Part of a small language model's weights.
Size: 15 layers, width 256, 4 heads of 64, vocabulary 1012.
MLP neurons of a small language model. Each row is named by its layer, matrix (up: input weights; down: output weights) and neuron, and shows model dimensions 0-255. Each number is 128 + 32 x the weight over its row's rms, rounded and kept within 0 to 255. Numbers have three digits each.
After each neuron's rows, "fires in" lists the words (lower case) most often at its 100 highest values on Wikipedia text that the model never trained on. A number after a token or word is its count.

L8.up530:086139143106123138100120156091135132127063160132152121135119162158159143148156096120185159105127141112117185176108113182137117078099074133100167151137117125074115116137136112148138138142173183131136094126126139142077100175137136082103167154134169092124135142167085097099096120183101137090092161132131182093157159144095050099108178106141169121156131173104105113131162115132079171116104085098129074159127100157102094174085159137138173155111132083167195112148152150092156142089144184104085153098172170087119204177061090071155131150148167148127128178061130116077120132197156098144181145197079112123180138093113085119136088107045128158116127133165113118094146152159117134021152117137144082136152138147108164165061101142082144133194146127158118157080150122124107147107098129
L8.down530:114154108084159131090192111184135148181146102110110115129130114131159100120153118106080157142153092127154161127124122107152114154140133104184120117121074182139136180141122116160102102158123080147170117174110119061165147094200098087126091145076091163122168123084132118098150109110146083195108158116149093083085145138095107146166124162102111182091124142139161081019096176128148122115159115127132112130082159098135105130190130151112101159095142117148141146140104178121039130186080127136129162103169136140115120157106114116134130121070089116106125161161098113109144141125153017180170195064163125148128122071123123067167104184149175140118163148145149159144143111058066208055114134169155154176095124130104146145146147138157142066174084140144138108119124167128128128152084114
fires in: "played" 14, "become" 12, "started" 8, "formed" 7, "led" 6, "founded" 5

L5.up944:045114102068178109184140097094092102176150141145085156094109156133155163175110087064108046154112156126140136190147067144122183075103138077109121148084083111100085144118124088134131110112120148139121151175146119149119139083127115101136023149165168147200177116136127174141133114117166186098159128080115137085185159098084124158186128100116153078148108123138128159135128129133105102201133103074090143157168128126143162141105100107102104135174068108140113030096104090167124111164115153099193096084119103139130142201144079153107124201122113114132118151123167154105145118120109163168125137173176089159189156075153111193147150131110097106112132124121138136132155163097134097167138131134146114123126144091111099140108144140148165131129082099092164187163123174171107113107160091
L5.down944:186124136157166099111136170104087131062036100136150087131082108130152103133103168117164061082135143124082142126139160182150092147144101123124143130111215119160077135133163177091145100104173117074150090205124196141092133116176079152127119095110111123170124118066073173166107093096138144132098121132183148138122108111120113113114213078199174175204097143109186147099095105089129141083138099069181157066091125203157157139112123101146092076158157142146115114085138134137098079140138132132092137114081088118132138137111189066140147114181107104154130121084180190120088156126150100149144114150075138147084120167140129095094137121141158087140128114143145106167073120184121141143131144120147123157125177157132105115165161114183121136120097141121113131124091114103192157115100146
fires in: "a" 18, "shot" 9, "an" 8, "junior" 8, "self" 7, "1999" 6

L8.up864:180065166118143163120183145111147146108133121083125140079157071112090164113107111105148124153083143122050068170136136171159133092114162092090114120111134116168085157144143133054098111174093118177096133147118160128138127140193143129073168208170079136128145182159180159124084168219137125160185153135039111151097081137133076076104130155097114148152105110124115119090089141089084153128167112063090090094108126143097100141093090111097154139165098126154087140156135154128151179168182085153150112109132084123144165086090125151111104187192086143111117142140120141180168116119142166096063079129088170160116114175100110132108089149102137169173159198131172121167127147152115131147100113168140108163158127088148129117133119127101073140115165147133087181146145087121084124146100111
L8.down864:085143124105136170108119119165129130156127130122110147141173167161129138123136110102064128113129104095150134126126128079104192131158136122177139178090111127160143166138165156162123162132134150108091118091163103043113152088138127127168064096114159112082122091109100142126187089071137112070163135183100170087130135085072142171098117177145134135128095121149106160112174122136162086123063146148163171129120119122139149116091133103148121120129151099116192142098151091160150093112103156140177154192133144129117067152192155128085130083103089163101177115105113126151094168099153103132170093124186145097130120093148189099227137177191138112101092132150132121058127138129091138064111119094110113143138122134062161148098150151114192126149083162078193000123166136158112153125107063
fires in: "and" 15, "have" 13, "is" 10, "has" 8, "he" 4

L8.up693:156148118114102130121123148074152177099113148115103127085081168092178141081192135131099108149115167158137158166171129159148183108155123116108126124122109168073104159148127146201065107143088108137113095180127129076111165162135088131137143095145152102175106086047110168113105080204100186152162140134143113110152115097132178075126137103100121098143159100136123108134148057113054130151161132123076209134131119111113162101090112111163126127119113101109134162166140091113141116171160111152046160110102156091096079129114135151177151153144162201178120086076121160133082142177105110147057150151138138099161096097092140103132081115095140143181126156120161116104137141127137157109100203142076116161174170118115048185115138144073067135186162144112124117160138097063136109177143098
L8.down693:161164131091121095143143162122172141098114072138135112083121112154185102139147159116137161144093128152176187106152115114104100117205149147096111124112187157079099137173093105131132112129068185128131137145146136129142161185138086141111112118089043131137124109105119150055157141141151111119105173121161172123130188157103118066171124118059088089169185134174087176127066125141130126151139079104198160152126143157117116100089106097101147131092140223162052105087096070191146134128151118132121135130133189156155109126101160181127120126123123103100113081125131203166061066125149144122061127199096130080136116213128127111107186154146110113144127144153136127160125081089168186158154151149099157138107059111117108103140154125118097131086101165140085094106098112140097109137155126
fires in: "by" 21, "after" 15, "began" 8, "of" 8

L8.up477:150072145181138073061102103151091117156171086139125115108093073150081162154131143119127154086175145148142183105148153099173086194118120113066164126167179100189138128110116120145168079139090176156158117039121119101122115108119061114173148112113096137155145094118212125110094092115080108068097110134071134080114139163115085189139082132105131174130161134130163122141122136162171107141151147109109157140174123143102139126117150116139164108116155115101112135089178139144125066112165240143106112162076133083106168171047107109154115100098137145125134133130116115109135128121128117138107099143133173153124072131112159132113123119114172148203158122117183148114086103107205138122107103095170114130096120103097114091093089151202135070071087157059162182119106125137146171123090134
L8.down477:132156102149134110143146194069121105142113106113141166173112146117146144144135124161145167154147107146104097163076171128121120147171163129168170135117106097147108159192114113126146131118133077124108120186140138132106142109109137139092157171126087107104103150157133180165082068088154179174093092166173139159110141128063091158186134150116124152184130108127128086052140206161095090165190113147135060088072097078017096120076147066106131151144083177054086118155155159124111159141129153191111131124146114130080139096160175148149208172079128095089124156102129123097079103124126122103153104136075101157102197069150156097126092120091074090203116142130104160160106167164072124153078145132113138107091121118115135148151112143133139108103121187138151086141101121137112118145143114
fires in: "and" 98

L3.up329:139127126166136137183110134164112164114137168074167163159102110132113150086151128159142156127120153107090111144162151159127168121111132064111092164141103121151133122141188061066188068081075105093148101132167184136184151124144167148150121142143099100111119140134186165144098121129094081080155095141119148128167091095094140090137116078141154122135130108073155150122069190115078154131088125099094123116102113144166059109111158130081117098095122102136105166181108123149116142150160111174157048083215167196203111100045103098069124237121149168168130150110117147131155116166112135125152143116111158125150149143064102107115119094128149162108139072204061198099137131131174158142067120162146122158123175109169097097149165107115093117141144124134154139151135133134139111110146118
L3.down329:086141146141179144117159155120074158171081114138169130108123122137119110073110109095068112120120072125128090114134167131157138118129110141127144178141110093174118125135163136118114083090109135076120129166120137150145147144165104201149121144119069100145121087119190188085144176128117079158121146132167102141125193094086142149098113089082084146154160176109124109118099124109121073124071158093099116091126132078092097084190129104130139189097112123114187130126161062114136128130117153090156127142155135145128125124155083101087111112121128090148127122067112084154111153083156127127151072120080142123133211119101133158239108150101128155069137135192100126099125191190170158160128131198162083122043218156114150124177127095113147114155116159198155150106059135135185149150136117
fires in: "he" 37, "she" 22, "height" 6, "early" 4

L3.up581:122121146096078163083141078085115117119123131089097124174163120151142141114161102126122132114110102152134163170088128134074164129140174194166154065136159188142131132070130086164067148124146105127097098134163108141134141146176200136155112069114121038108102125139152142138170144146131129119083166113163153155128163102122199111155119100102104083131143083159118175145114115116161112090100113086138154114123137094070176144023160134142093125139105192182153111116130151134111084117189133116155147140087094086136086151090139133145154087122150120114158156131137125133088069171154102133107155140108157119095145123211086136102088101082188053130146136165168119154213104081069106094106125137040106092105173151151114100099101199133104113088154143126127141121196141081104129092167121
L3.down581:112065144105089126167160224163100146073166150070129171121108106172141107120177126197141144141164057151099127132101103133120100121132098120125083119182072112132188156105074088144118119129162127147091147156162134127066122141105137196178179177136137105096147095111101088111151084168209074177145084040063166060124148109110067097082060091068111190137096129126116088147115077121141166139109154111131166150150156124153157120081135076138150163131153137179117141122080119110128124135148150144141165058164084151130111157150118091156141133151151088130084132116091143094137107117156152131148118100166106097175164113117185142137121161112164191160130115172124103093157131094137136118135176138176116107151113115128162141085087119150172104163113074106136122162085102088144100126144168
fires in: "of" 16, "joined" 10, "announced" 9, "department" 9, "began" 8

L6.up106:137122213170111087128089127118045173021105159195106078035137157142104134155184122116100194141119067190083114188138158107142120153108102129101122090098082094119072062166143144108109082157110109124095115163174193097117084126146127143138128097135176097056147087148137132064143112130112155119134077135165127094117079131128176121128168078095071164113108141114141065150127112116178115138110121119122173065143106124093133151146164159134129144113141170189180155200169127134108157148118091129114121127094171106152116133146150134096107171141163115169137129134127153117143159101132149166175061110125129122102139108075139146179142098135147091133183135151091152142168072102163123107148107153082104089101179121128169141133140131176149136129166147120089156171145161144137086080090139
L6.down106:113119095104137121138136140132158143130113130070111184166152146128090158108084122105159109103115120101148087129151108101118171143114168114156103170138147101128159175105087170204060132080109160163082116145144084117139170161089069100124146182108126146114092141067171159121092136084115130153092146116197134131157137048104115180071092066087159113140151094109187140113162131103122084129130152155119087137171118109168128125078125078112168137137095133089167141145148056118176157108143139190100154106141068128224124128122078122111143140142142143094132177092119169138101133143066097066104121132131159138189114063132176159118131107111138062136095156103106091079104138117169148158129193131155105183225120179150117113131165121092125068154146180092102142171149135093133185156122144
fires in: "she" 67, "it" 12, "he" 4

L12.up418:150129154108198114126169140087130174093134125129181155060167157128171138089124110106099106189110118104142115105203123149201074126101194088106118146176189085105112172131146143121074148165101079129147146099165131132149149188165134105071131134127066100180172130149147158129191120190159125142145106132147136122148123099149170109155189085095054124098136118169141128125164086086097080108070120178122129118155076127124117189107097103144103126105125087108103121153130098118136136147178111126142181130072136135138101138077117149127086139170187146120160084118141162165147132118107190109180118138129143138157109197104106099112116194100132064134162133165147140118122214142159062097087141145106087165088134110162110108093150110082165095157088113056151116141090150120106134094144064
L12.down418:140151169113094115116168109150134165151123155162128139145165136101114088097208125125164143086140112132147111078165163140101125134159168137124115171043159138131163182120138081110186030124096159170159089165160131098116099161173139125148158097149052082067082152110119162140141153123125090163147135113164144103136067118126138160126103136098113110104098122111099119108096177099112072167131144124135099117152135099119139135112163147108156155181131140149114120127136046081105120087076174083127183140201128117140120098157173108100144141087074117130084091158083160203152157059131103144162061188174098139123129139076163100207109140113121105107167154090124111139160088102081179132132159152092124177130107103111113146148054109148138121169168148161123148137184104051172140089158111
fires in: "to" 28, "he" 13, "be" 8, "she" 5, "who" 5

L3.up668:180133167139149104164066090084119155136165137179140132132089108129135086144114131155114132118130125124140124112137079199073119173152073108131110170128100117156111131119161134116131106127101169116153153124132083169107108203162125122061091102129137078138116131106146156086123042132131146136067081133161059147111104193125136082077072087173138113166133096152123158177127129179169148080168100176114186144079125167185111107118133132137172131079122059091157197118148114104106185169200188093155158135091129205133106071190117140096122149110159164118107108204117110139126147133185105098103100104120119183145122125130129114083055139104119146124131158150130139192067161092137150099124217139097102118148100108137142116118116133112090159150165137148095126064114124118115157157175115
L3.down668:101128116152122143122144094178131156140119151103151169154068143132137100132159156143112114145116115093174074071147142081144106158183137167117170091131147121096086113120148171155092213110060140121172187137091122107115136127115059155138180114137046079138149144120180081065116129157053138108163140145149076137137083150144121139150091104105153122157078106146131130060119163130099133147131102136115138139124132088163138161156126102090149142176130115124165119100114070094133101137109160115090120085149107149175109146142138172129176110127156121154092130137136192075084093147127145180038105119170186184104144048129132144136066162204120087178110116134120113153163138146153127201158157130150118136151163081136103116120074091143120092083152151032119213144129111116166093097096105
fires in: "early" 23, "and" 13, "out" 12, "elementary" 5

L7.up116:166146145156083121142106085120120121179111176077062112096090124137101103098170145104129125095157150080157107057157103134135089122055139098118080175093111121076123159138156141175176139129117123092165109092101121121165150139155127150116091133129074106167134092127113090099095140108089134093175139118078140096105092101157170159152152142151076131085156132153226135165123137170161110115177186122150157153174126108160112152163097148141150138174118160129196183142155103088112155135106170109146152170102120127098174143164105033115133144168145089147135101101085148138082096123109145155064165095122138070096191132100172156114126150121165086158164163099131158105115096126145121173159178175145142135120148148104056167112144097137124137203140114111143122119199187172182060081089168
L7.down116:116114184123184143140141111116153179067113033121163113174139114075104111159120109097091158139125124145147163127142122123079081113142095136080083164131139096132149141149132126074114156140125169147116179127126089136097122118147148113164167148117172131137084138124101127093088107183161133140128116078104122163142137177148115147129169163133053052154174135196128168074144133096143151107127185108072146118107147110125112084073113106139087189117157104174141139107075099099114094158115089092131153085142101096155079092186143169143213160131105128126098094156158132146152081108188158137088131144149121160113107068131083123255166132151154101129109098137108146149188127158058102093124095108177134154127122115115151089145117197129117116128174164158055136138070118087144121142148164
fires in: "city" 15, "town" 13, "boston" 9, "county" 9, "chicago" 8, "mumbai" 5

L11.up787:123152082033131090162145148155102130119087144201130055112077127140140105115148043118138129121092086127084143155189101094119122098195122155051113153144127118164146183122188155132155132158109127161128111086159094140089059158177125110112083164128131155134152087108201107106132152099126152101146172125145101116118170156114095127159127103101164123190142111172123088143151131101097088139158116115091114202130086116163118142121136150179093110108153142151154150104159153059168144093144106086111136116164149157107109102137102112138165137072150096135127095106112149152152181165142091071080094093128118102149113104188151194163153088108081115116162098102103148145081147144085135154073157201176154097155115095136097112094155171163123210082094168090144097098140137169157098166161094
L11.down787:058053105114136123112119112083151119148166179111107180156121113101115181095111164179122095127103088117185098162148106076092125095110134021167146095144112169081134131127126136104092163163182097144113110128114180123139158131150112099147148198148109087097117148138132137161208095125101068163150110147092197107114069121089117160131187108094194203091162145170126164068158137173183151090084132182120110098124169156139117124148099092074114120096073164106092187138078151180103094141154092145169168100110083154125136108109155129134175132103138158176146183120152114109140093133088143134141094115147122082113119128180127105178126119169172115134131151100141177100189114103107164090158127151157087111064068139151166126143127101147121099186109120154117114161110088146133096121105120
fires in: "as" 40, "skiing" 8, "player" 4

L2.up301:104163129141110159149168103100117135134195154116079118154111123125131155148097185153106156130160133135119119093126166138057100180111130148085058159080137163131135099124100127143155077105076060171147098134141155149101072071099103106134117143154143130145144116108128179107134087116126089169149166103162151157071111093091120069142120121170123201159069161123153135173174127201123129184088166141162084212103117075179133114115136110115131133114187150123161126124185102159131116100116118054170141117122099118088134153142114109143132224126114181154110176161160110126103143145148162108123162167039100104115091131122157119118168121149114136113149058162126111189118129085104151038090136125095154171098146154106107206134144145159151150094166108088074185151145146153134082107096106
L2.down301:174156123145110106149165128163084162074106121128184121126164102163103104144148165136121121123151189121138079121088083142136154132077151099148167139114107127056111182150146152163102132163090119084146128147082154131132180125168092107117129159133142093108137098132117123147162123085210128062165104067147070115106119135109061110062108155125171133121127091137033093120157166068141121136130193146142163083162155109179071108157108154129107155088146143139077118152127100154131125127094157161150191100077088084117128117182170158164114136139061100109169117129138141066083149179122154157165121122120065136116126120155169142161105188171129163084144190089135081137079105099110157090119119166179107125085146115214125121158068108183137128076098098124184105167111111150097131102154145
fires in: "00" 18, "board" 17, "billboard" 8, "floor" 6, "keyboards" 4, "standard" 4

L3.up817:113124079138113149079189148124153083145100087145138114165137168151107101106187126118120156140151115122105170079150138112107113086124162099130137158106083159109155094155139139138134129065117141133160071140053158125153148089137078176139157145141154104186175135076126158135096114167139122171147104106195105154069144089090203148122068112112134142171121152173113124102128135137162118102113091160049170107103089132170134073141156127138108103089117096125184134078174107158173194109132139112104133098182177129117088102189097180142099091092109140114100127118095118143159090171127112098077085128159123173135153147081075133094104154096133105147204085142082140073142065128127188147102095078082088205164124160129104206125201108119119147159120112137131115114122195172158152152122109
L3.down817:127120111118142120111141110074117105115114095138152094154161160203147116124129207097057123084167100124077140154105109134164166093172133134112127130090132122116122131158180143097143183098166120146157129137134121124090140178105106088118113120123111149088175143104103081178039127125111141193138109130114123106170109095072170149170186149113177149092129173149195163100137071103132135137090124172131173120174115121147148065134185076102095122153182097074110083064125117135215157091152121134087098126194151158183164187140147149150075061139083171190147124219126133118157118149113119110081104090144094153093119126121131138139146141081107128166156124121104146129148090126057113120121104086116137156124084102071122103136145135164096109178152070057151123179156141093119157145114126
fires in: "due" 17, "according" 9, "area" 8, "wrote" 8, "coordinates" 8, "movie" 8

L2.up767:113150136168175121089102115124148152123113132148096111162151120169132143094095111150112154055164172125063162122128081162129159156117144105119178076117153129146076138123165139110125146199088189161130119138123112101111087139137106124155131122144085155151120125156134088085113101164097140119125118156181077119165144112124178106075172103139065113094190147141102089135123141146123139102125089086138124156182117080131168141127095169137125133086097128037098126145116106150159122126107084115043112106154163082112132168143159113114099144115215165172137146101145113163175161042197179112105040132140148153088143124106174113152180117123175165058185147111177170095148110113143101112167154021083132099118145127121131194082089130132141119130066131160203097123123096142142111142130139
L2.down767:158183169153179077134105160142173156099102126129100144147157114161081147139092141148103166112133161165104138123167141134120147128115110073103158085174117151145140148108142123107110129204063125130087113164073143088134119153126089137188149075121062104145129113130081147113094116147110167099069171128153111106154109137063136105192155096163111149084136094121140088120127123180131108066161078083142122147131098092145205136074130164139163097124091154093139161128112147186125136117145100096025117119110161082077170102078131142201091083152184145112129118149134147106146142060188146113164105150164184158120154120114134107100077153111134133088156121087181182083141153120138108152102129075070144106098135174193127148099129159118161088139074159154185069135176132191109100110155134
fires in: "their" 54, "its" 30, "itself" 4

L2.up50:130132106162131175111117089141099117115185111116160160135078161134114134185143076098156171101151129090204146102100154117123120167104189121065111077132149099103089146137136111089128124163107155090104193156122108144051076126078108098122079128142137154123152116050156131139103104151129120178128154146101103149197083164188089147145145174158128114118138127068095122170102169106155170178069056175139085071119159142146139130140130147161177180067132152112101157127067074046073104118103132147081167172100217104113131117131142102121161131115088080162196149137166164153105086155195152095145095131145119110105109153100127117166113089131131111136144127101114104133092107103197136113082141146138127174099177112162181127086090117116094158138136086112122142169094153166133140148138171
L2.down50:214143165138158075123098163146113135129137083172117117148093150182096092153070119073099122073114135131137107131103088116070139165102135140117103117115132124091146080097093062155110079133083148120078154195109127097065116157090116119155165199184158129134132137135172113133193082133139131096134170174091132171190105134144072197146115122114144168076099136144112087159137146126173127183174136167176130110143077207068123109120132099107120146114130163089165081134113051091133135155150121092097185164123159138133146110102142129134114111091095158160131157181188187185144131150111125151102102119115113122162145134128108121073097104120121144118103109092142107222100112153180104115135137091109141166130136112101134153102023100132108145162090136123186184098155156172145118115141091
fires in: "or" 55, "original" 10, "organization" 6, "organized" 5, "orbit" 5

L11.up719:131191115067152158099083112133103123112132163126176108165109135106128160082117097158183140152125113064138089174142171162073131118071072145138125103134129135132089125066098108170151084149131099146081143152151140126116092118149118097145158145124069096094138125108181095059090142115159149150165125116078190168121149138126141150179089138130132152082190166126127064096144123110127076175135143114173091124145133108172180169012105100161147078138144125124145096156213091101154115091196110098160144150142114131124154166126113098074116090101109167163092089086109097093106103144092047171133088144125115111147168129172130038128086109157068113116184113149138156093125148154097173205116148126115068155135130149126089098185132117178133158132133156122116107141136142099143100090129135
L11.down719:158120194125114145123160120134137127135157134155104126147103092167105143164144138094111175157160141132124099191087168138107154116199123118185143142156135152095134120112135078183097097126087106091136135122185154119084148161167177133110085139105090101143112124150078137142152110140086138128074147131143121164143207115088115085113132157129104178148120168175149106141138147145132160105095103127101172127116114136099131068117101071131146109099116131095121141139089100127133141147068049212123074195123153102108169147115138061145152148093139102112133103144086135171117076182080102155137017145185151118087107136178172113139156134180212151112135117079115153067122121100125176069121125105110114139074101086161114157065089151163100109151125150092203101195078129111156170074114152
fires in: "that" 17, "and" 12, "as" 11, "which" 8, "who" 8, "what" 5

L8.up470:148178110127180090165096073171057150140122130124131131099096093123140168128121111148114125155131111098090150124138201133184114163140180187135140124199107110083077125195125119110106196091098079130088158095172120107094110124119093093101187113089132094145148087093194165077099115161182097124145107143130109130154185185128127125163089068109136145145180099134158124072121139064118187097135141178112094126100102164143129112160126110126104154091056170057171117112170091118112133183095127103118165173123153086135142118138067124178094117072097160086122114189125140145106134169096158084043104122120117107133088089140054090100096152145159064168187128147129085150142102141118116126117125166187169162153109141165117186151119152117138160159154138104101161142130129149116156108137130
L8.down470:126118110122107175110109146121114088130183142089122132146061165135161128087158122187142159137128180160135094189094103098124153144124098130093144167109105112140134095098124154091142124152092117141143164155144163133173147126155131147164000103126092121132151160124160106090126142115135159075121115102185118079114144077179111181140121156153152127134087079068125115174148153116119098151124172097154089171144132075174207058140135108147146117144089188136113172065098182148106117134054106134148177143199133086115107146102120114076137164125052136148107173137123115083155105093115124068135084091137157183086113147175079174084141115181110128125134159156137187153112112153138124158125120165127121100120194160120134126101096190135161082053159140112122113165110190138129103082134109
fires in: "and" 81, "third" 5

L2.up848:136177181122085157102128131138159079187139092124115134153069139122210139161097166126127099129131188111109131110119098121120170132089105163120100110121136129139130087086117109153156152139109136106141113135119086160139096154118109097078100155164117119150160170087132110139127147050117118170090144105087148159093156097098159162162154178089187131146136100131094138113094151048148109144086035112118169129096168150157201127123180150148143146159128141120159157213142158109163112163118121235172158163118154125143073151123123066112136032131131126046112114114112141156128156090127133185133138129098114116170117147171121170084149138161165070166133159074142089154126169143106119158110129149131116111113108144208088104178110161107136092120116136150014152103087100138146173100126109
L2.down848:072145144124126120088111126125125100131131123133089173108090092128166115157069124110133202102161123126166120098150091167130169141073076110102082092121117089090111152169091039120090131130130147058094146106140099153134162123105080089148166182127081127152106107091182122136154162119100087137093150121142149122086137123105145074137119113105131101130133176147143156096159164070114113119094150161123133104157161148119065140143179147183162123189153124129173107157095141169127133124069100136101159124111183145108115098099132147167176101099122099135069125139120104142176139188107119181122093107184130146166153147151195174212086199132109121125172203079151158125128094043166092128141144150127099157166098122098095051178144167095073082131157154090121143166131158185143167162153166
fires in: "battle" 16, "website" 10, "college" 8, "bethune" 6, "officer" 5, "apps" 5

L8.up626:169155103107165090119130078134096106152207127120130070121093174117074165135101120067147166147125085142123138139128109182139150083119159104085152132095088107171135140123171173118149186098105080119149112099134055127160109106099111127085146190098199137083093136147099089096106164137111148147104137158103114114150138112173089130138092136149116129156148137113111083069152162180120058101112098130143171137121141161105126219147174124209123116142097122138120089142131097091134119115194183145133113127123125110105108083204114084109182128113164147139141137183117188116145167183139137129167133125040078066085117152067100126109166111159102102125243106040100142143112132102111151077126148135136134115145130146131150177124151097171146122143127103129130131100122086119156084155198152
L8.down626:088134103110139107121121123170147100101073125152150180145112198125127044137137095147168148186128126132109135164131134129069163133183112208072159156131127146078164104116161129164139143164147082120113195132156114182118111155101091146128162108132167175114151158084141065079209184045137146072107088101120149109163155148108133111119080102080130122141141105176125133144172131175115126143071105094091118103108161111185126131119128056186191163120125123108118125125118143122134136137074124080169124118125079113088163106149135191146131122165116135124123103099059180120130108153106146166184161132101093067139115146121195077128130137115078085164133119102108180121122131119131154086122151176155056120083079104155113123154088129144042142116118179090183166134140140163160122111178105
fires in: "as" 91

L3.up743:168168124174158090098101144145145154098120076092149137151126137105141118122158104107168155118190117095159118137144132099135145109161161106102146098156192129114105142106126131101142151133186156096106112171136152175116136133125137098113148117082109102117108113150160159139115162112127140152118170098107081171107078105200129148128109118159145113153169160078097121132164148130135150133137121143139175100140086096126158066069070103126065099097113124126137089087183170165084095122136165151166100069113170124152153203090179128076122096151129114122108053113088066150040143102140066124101096150162126089054084114155068106119169089201117186194118156115134124098126141078213149107161127125161160114060176174130091094120097153157119175122111066130109166130167191134137076165173126
L3.down743:124175103163109055035138219187154087146101128137159116123063078222096141156150112049122096083178194160191101147133093112098118154164112120106136108113161178126088167121081127118109115128107154115085159166136106158164145096135140173113062156084121106083121077165140105169117150181164142116179120167114141135130119115144187111104113105099122087084186121110153148107122127140134102108118171097093182149169100134141087134122118106138119116156124113124183132091173152157114132125071159107134111124076130122099132149067163129115156100123142154122113061072127100081036146123138150139163133130151097136118128097161146099142114205156163116177120101118127102119127108150193097123116168132206155144127161137074128149086188143125135170062129122154095122154130139066134139150130142
fires in: "technology" 12, "political" 11, "politician" 10, "police" 9, "live" 4, "vantaa" 4

L2.up877:107105123085129149109132147087112129114148129100113112138148155113109118136120097138173185146140102086119150137136228126111130082155038175086119103105132155144146138157157121120098129153137143128109125080178168093115151137151100108143123102098134143147201139114077101124135167119136133119091140116086157136069152140166157168159130112203170064114172164121126160112083070149078120098108157112152161110149107165130118111103175119161169112069157128125214177107137154107070127129080149128110134160146099109081133144145099119193138157157150145111111090171199129089113102125113130130064196103113135098125117157175103086043128112188133174107170118126160128113154124145170153103144126131201122155097167098167182182153123185137196094139134184201141193084066134140135087087122080
L2.down877:159128144114092087148149148121168105126126030180144066094157173200122142117138108115150167124096115112105165088105123142134177095099097116104079185098189159136168150078186055142148110119096168157157169095153104066109115152156199144155100120196083023094157145100160183123121107119174150085146160076143143141154155106137177175096088089169074097098148139155175098100077115121134123136098157095164143176093116127098053142135184116162118130132126106155139190141055181089141099142102167159134076139126130132124161141167130137107106152117148126126123102184129129122082151144107092065137138095132174100118099109174191120111096169154153125154146117128146117150158075160106136125158113121093092077153106099137166181112140142175129095122079144124105140121107158098103134141096160
fires in: "attended" 15, "independent" 14, "major" 14, "national" 11, "joined" 7, "followed" 4

L3.up234:096146101077120157066172174141121158090168201127145117135184107135099100121109143073145143126159151029129110110108186172141158122144117131152080138095106139069099127132162130148160142129070164101069133139102095184204147118134162141106104153146142135080084131089129073168142145164122106096132080149080129131126117074111135120149115203101155177165127130111140060145136124134142098166090112142108094145147103127156122097125119152100162118106047092069088116185103109132167182181168156120091142143096142111101119076108144126171128155154162149111190131132153098131074136143123109067142142115109120120077087162206065120169082148128095102106188161131117118124096109168108136083139111160176218148125095153162089108095113141156089112126103108059141186064099127156122123149102109
L3.down234:118117143160135146137051083159115138150117105106157133166067128111133122176128137173102122099123108195130146116166154111115082128124128134121145114145116123148087141158147120125074170115171181178173119108129123100083092178137123138193153067114158139109096095171160149100133151086157094134108138153130089122151126132197161158076128031166143077114130125163120159100073078170123133127165130173109131102091172093063155154162144103146111091102182126155169145088125146111114089079097109128107091165111100156171160138178099116114118070080141150142071192167116108095193144094072149139142125103166152130149150116114184133098097120101157117140086131119188141133169104136074141113136123104100037068150159111132112091097180143108167170125044197198119104190177125129134173136127147
fires in: "however" 14, "role" 12, "officer" 11, "official" 7, "officially" 5, "officers" 5

L6.up224:131103100116105100153141153155162132143089070089171127138123133096121093095107123172144108151127132123091130110098095143167187164162157139119111153072038122115121137072134121092143149162100142148099144140132126162077118125102154127141123116101121100181088099143144114169179084170138145145157085130132104113105084151147087162074103125172162216093113129074100113125091149165111173093140056184179129128153101192128122114167129111142158152189135152144169135146076121114139138069181099112053154091116115126124095156166141115142124075091099137183153131103167122215102029135176131076129138080121075149060110133103091130145080127146143108115218103127125118115118158136097110174135129175138086173108154153081157192086101135150077171124106134102110116164144079145198124158131096
L6.down224:141097128116142059116112147096106104127153103168121159114065111171097085145087142102126136148122087091146147187140081089136127140126122122128152170147158144115172071107152126125183126153020134118130138187158151179160136107090066145132117147181169114136128124142123058175107108120106119138100142178094129157147166137195091118120107037112115100090156164140052132126162149137090078129121102143172132099130130107152162113134121114104174145132138168144087133151091052090095074131156072191098149169115124146129116125127105152114132116124150146153154128098183137065156116156166105143089152148094118121105073144183093116161141128140113141169140106149119111117104050113224134184146138137170111159148153091119088172140113139125081123167141063137038132141190156212158122079148101
fires in: "or" 36, "original" 17, "organization" 8, "results" 6, "orbit" 4

L3.up447:098121074130109126121129120158103143151138129132056180161108144086098093152142140212141153162090163122108152156146110151182089161101159088139116076117109122107146053160126121105130138176070132122106119130065129087131151140128110138101169101071149183092102133084139101127153170123097182078075144164137108146183129093098095110117136101150141124116114132123185089134149117037153146129121150118065128155112083130222130142133080162141152135127099168196118141172091138137139121107132099154123110081094051176159095100150169131116173157115151073114145114162098135183117136091115170102088137172144126231149064123174124103126167090097094173160123160094055101148176149121196107147094098170192114077086140125127116170126089154175138121115100167144135108120108158095118114125150162
L3.down447:131153165136155126103151152093202090122101128160157161158110154196140154100163180137071108113125124068120164137121059101079161140136069147129146192139162097152106163147127189200136158164185146088127107075135053145103105112138113143137104104092113139154141108083139200123060077105121152128161128101173191159165115119143116182123142127165074101152092136141124086108110072081134127114130124145104110121116125143080122111109038182134134101096105147127138153049100122175122137126110138112107090175065088102177140174146134127149154140177112114088142116108183115157121114079137075140163132115150158070132118190096199166161050182174132094148061130118109114106107126127079078153106133142104196131161138155102126142176178134137085118138146122153105144100164129094096151115138131
fires in: "stadium" 16, "festival" 13, "point" 8, "mountain" 6, "park" 5, "appointed" 5